config.toml
hidden_act = "tanh_gelu"
positions = "learned"
qk_norm = false
parallel_block = false
init_std_qkv = 0.0321
init_std_down = 0.0
optimizer = "muon_variant"
beta1 = 0.93
schedule = "wsd"
decay_shape = "linear"
train_tokens = 320400000
MLP neurons of a small language model. Each row is named by its layer, matrix (up: input weights) and neuron, and shows model dimensions 16-111. Each number is 128 + 32 x the weight over its row's rms, rounded and kept within 0 to 255. Numbers have three digits each.
A block is one neuron, or neurons of one layer that tend to fire together. Before each block is what it responds to, as a language model described it from the Wikipedia text at the highest values.

Digits inside statistics, often just after a decimal point (28.4, 33.5%, 93.0), plus cell-starting pipes in wiki tables of census, climate, election data.
L13.up131:120139111162112135117111112078091120097116176118130121100129194102090112163070125160130158136128124153098093155050102137149119188083109104066124127172099135181161081121155109136124071104100130151131118101099115094167080153149105051164133110137149167155107152119084160115158136098117071167
L13.up221:134141119199121138123177182157147126099116101141101105115079098217053127144076125151114083129156118138104167113111087131122133088148173102071079127083150098101156092144136088149161202130136136080135013120106144075127063160121155108134134147090101165154106115142110125123098151096146097107
L13.up325:151139163110116158128051149122120146069142132174114094068127110102080122089111071136178144108082105159074101130085094142147085138117159165079085182128123075110175084113156152139153165164101076179091122138116087087114126167118142055174093097074170152129173061125127063133131105192070128155
L13.up397:103101170133075179096157088123162085127110151112110120035148096142115189166071147120154084106169157108123198052096133107147145139168183114052107124094105137136142119112149112083119125126088123078151092066146136100120146101165126056150131139113127132155156122174147147137108170124131156082

Pipe separators closing Markdown table header rows (after % in election tables, after Apps or Chart), plus r/ro word pieces mid-word: imp·ro·ve, b·r·utality, R·ank.
L8.up81:140080120178148119097157072152097090128176186126104153141197254122125117130140114163145103082125154161141158148153088155153181208149203165116115124133181124133136143117082157101137133121143115095151173117068100155121099102186136097074168086025105054105120136163140134133115125117154126105
L8.up121:138114113167128103128120072059132080103161082099108146186125170080132120110155098125074091096121138138183156144134151144152165125075145203156179161164143130211175200150115188093159124127160154102085095121135128115150066090161145130161147092124113169132114171131167106109130169135095079177
L8.up147:182171106086148122100132163122164129161125172103122093142169156215121160124120196078149090032141102091127149116152186148102147149168157135104123047182147162127091107135138155114149167185091153154105057126122083094081091109150129030150159149165168096128116144170102126123092085111092129115
L8.up165:121115149123141153123059069131121132044110121102047121125100113107117107071106072145089160123122165080132120160170150077106147142129124161108176125112182142191138146159107112145129108072090122120095104138097127099154022096137068086105147152116183163128109071125125128113162178139118140137
L8.up168:137178090076144143134158122104083151179131110088066125098136131143110128125195115127187054128127151147062166097140170159152161166102072184127166075143122148189119097176159122140155107139066172159190150072116192068141150107140127115155102105088120114139151158168147124160101143155117150142
L8.up179:106107219126136119117115137195135121124204106164131157124165174099123141122107101191175145155190095134114142177111100111081111147160155168182107122160120139173187158161137109107125074143080121145135143096135084094129107118126055076084119131109160115127086123169118129123096204100091098164
L8.up234:170096057130127158156104105095140147121184098094056082171123161168108109168116076113081153086170121091099143127160143141098123133088099144159191107142116143086091125165158113157119154104115090088190120097129145075160105170122111121163172123134194179173151131112111116102114050091087188078
L8.up311:109075193182082121155093102142118154147084202183106150149096141186150118201120115152143160160174138078067139104107123126094122138141152144174119203144119161111197106151087100087135094121131118132176186108122162143149098112138115136152085146177156165164095124113106163139093125099114106059
L8.up315:122152143157135112168138135085148120126161149174050129164087162175158135149107138128052159100190061135161105100112136110158147158090144124118140166116131121088119136154069113168113102066059178136029141165117160133145158131112109136171159122129182148136138151138125141126169055107106102091
L8.up324:102124088097146117139133092060067123139158135067139097167146235115116166100107135100114110204150128120117136166185156094141127170083144151172129115115140181123188129100119132134166108137092139084120102096150137147079095163174136113121146137132151110120087155147179158158093122139121091150
L8.up361:079160135094153140120163186067129156116159104172139082126112140210153089115142108169099128146147091119130183076080173152098121129101135132145121140216119127128105148118118102141182129076089164049147130100104116077160163151177169067185120151115173108128127142160106125121139116048112123102
L8.up450:136173108187100153140139119157125108108155152134192119110147183180133072157168150175082127138204116101129152077169099138084104099110108160104082118073117109096094094172113072107080142131127136122104117109079102108089176112106132098111155102155152125085128168118089156137103131120125173132
L8.up527:188170153092108125166150066113114155163160103140067158125231140154076127081112138127107142149120107106122198145131142153151120139141105159079194160134094186050135116098151121129131123130112093118144190124096117150166063155092120172150167126147222086164180147179157146106164138098130155148
L8.up536:119136066137131156189142125143146119128106074051114082146142104117082118172066136123127144108115084148095122153083112119080160118129097129143147070102173101106221194157098116172160115124117144107186151099138128076101090156174132087128147083173136119109128126149086123136076152104084116126
L8.up618:114124120147108192177076156089109123095147106116152148194134115118113178171135095103069053047103177121163174143161135165159138119150096177127186115162151116167177147148089185122173159171117128123076056146083117120114086136133134136178172086147128130141100188139154149180118118092136095145
L8.up619:087083153145102206115105110111097150131144138114152164189150078188079169177100059145131160159107075123141109105125135127114151087098070141095150086096138139114093118082183112073118122053050157120155121051062147129121160163193161142097123088190107144169122108157111177145131140106132152120

Final digit or suffix piece of numbers in statistics, measurements and tables, e.g. 8.7%, 69.8 km2, 2nd, 19th.
L8.up66:134081167079145110134108065197137087109134110147153117111105127124148109081110158105087130133138076151146124136071166111170121148118157134122083168134182141165095107118150144130132089221142147122096144138059173140139155067106162206143120165142129131150124157111143109127128051146079134145
L8.up104:151101132107147068128154084160078114099126133188133095162125139106049120119094092138126108088067110175108174137129155192102043162148136111157157181122131100146146121088172136136144162178101156120096165098054144113129088176152155160129143092153147168102124075157141131112088090135191095164
L8.up136:022100095162109194157181140176142134120118135093103151107084111191149107174113162199137177086096142134138130113124140125130136148129117130107074124143131138140100099140129139188144091082176088136109141109145059148151143164149136048111181090122190086198166069107110091092181104138119163058
L8.up201:149100206098120097138093134128130111127125176138085152088099122131100079143159141152144075136147120137122145115160186066161183107106120154177159132125121207139134134115116131146120115102123192143156135141068101119098114084180125151106082124118159138186133113196158133174101093134103173167
L8.up297:190137086131087199199105123080161147077131113145206136136151119111127096226132123121146143144161159127109138099192130177178111090145169089110103098142094048161150096122152116156140146185096155153126138110059145127120136133090123120098129112139102150138187095082062119119108102117117144085
L8.up351:114126152135122151143160088135110096116146147112118139130150116170106177119135142189094100147192102132112159103163158086109123078184107110143080123082140117151116122118189074111170127095160134111177150107099216126105118122132162097088139059122124129091095114172209121216158089118067161113
L8.up365:145112092076096137113106068121185099155103107134147116091113136137091114135143143140080085130100109109149148087123138068145112157132095123159129099144066123099114085085112060136110171145130134106123134104114089083159097122127154151153131178131148125126153194161158106192119135110092182177
L8.up417:077198151155130171070130097076160069129103123083110140118129163115132076049169113102127102089095154149133127083151149109192098180163143120094113077165134133188186160179106161142192097184122106153095075178132152133089059093153105079158133156150090111141114134169092173137132140088097145154
L8.up420:094119088125142083132121064130183095164116157107163066159167091163078144120050153144154079154175129188168148106112128147126148127098117111141117094140168130198122044101166123133135097105098164166147131078107064165065162122093143091054139152117118076138115091126107089154135145104109186101
L8.up485:089151167089133114145141094118133104107093168184127200156052098141096136141192140129159103170146162151118193136144101100127150153117177099134111073152144124131143080152173143144189064114131088088109122097177106133127127111128061127099123119133121111224168176149149151171125124093101066133
L8.up547:206114092070193192165181064186127098151130129125125156145063160120154097141139098120103121155167159146142144114079140117125171093093137077158106101102103067149143111138185030155120136123047148138138183156108075108155087132129147126156147173145122120186128134148113157145085090165133104150
L8.up564:109106118145148110078175111146163146104120141133115197141109125088133132113135141101123134194125114130124163070168158097129097121126151040078128156176126144184088102145134086126183131118055136106180092097113140155162135158145118141161135114109117153103147155134135122134065087193095135132
L8.up582:055169146127130160148109072106137069168102116107066114135123154188148168180115121152137113129137138133098125132119145121069075140165163125135103100180144149106163046097125095153198127162089086112114147097161062137130099144121049161086097141123117148090163147154072096084143125128097113115
L8.up610:117095096074133108116109116116161106151092109108103114114146166113103145111150138175083124116038083072145138098136095104114111109144146095076114158134123128168142066174124086128126135126093134127110117127160120116094134135077161165120179185180154128147141125110198127145170078149108140148
L8.up622:151148070103098109094129134141094127102108106129176136128159154109106114104160165032109129113129153207079122063124144161139139127133134074064057148117068136136109111095184174092161087155084098142171156091170095163149139110132157087126119140156158121100127128122110123066141096140100107096
L8.up639:105108134071102162108112095111160145111155194120188090111093153163103102102142134150140107113149119094059080136132141161130133118145112097138050111129120158127151182148089127147108139162169107117111100108107116135140122176147127155106191151096119143085164148157173087143120193158141115088

Tokens inside number-dense tables and census or election statistics, such as closing brackets after values, households, Black, turnout, and Democratic hold.
L2.up20:065076107139110151135147100123115097154157140144092097042110121164102117176156126188189122133065147127045146138106187129124118112157103126079128198177139079184161104089128131142125107102158122152141123097145098151150095166234112089098125129113137117115138096151074081130168097127092135137

Word-piece tokens ending in r, alone or after a consonant (tr, dr, gr, pr, str, Br), that begin a word or split one mid-word, as in Dr-ago, tr-ustees, Sy-r-ia, orchest-r-as.
L2.up462:112112167135119178106124156108114127125086072130074128103062063153131105173139137167156104138173082095145117149123132107132114131126122143087134209091097151140124194131101142090141120135156122056152180073134167088132111099109121116138140154161168142198119077167155147092125092069166121129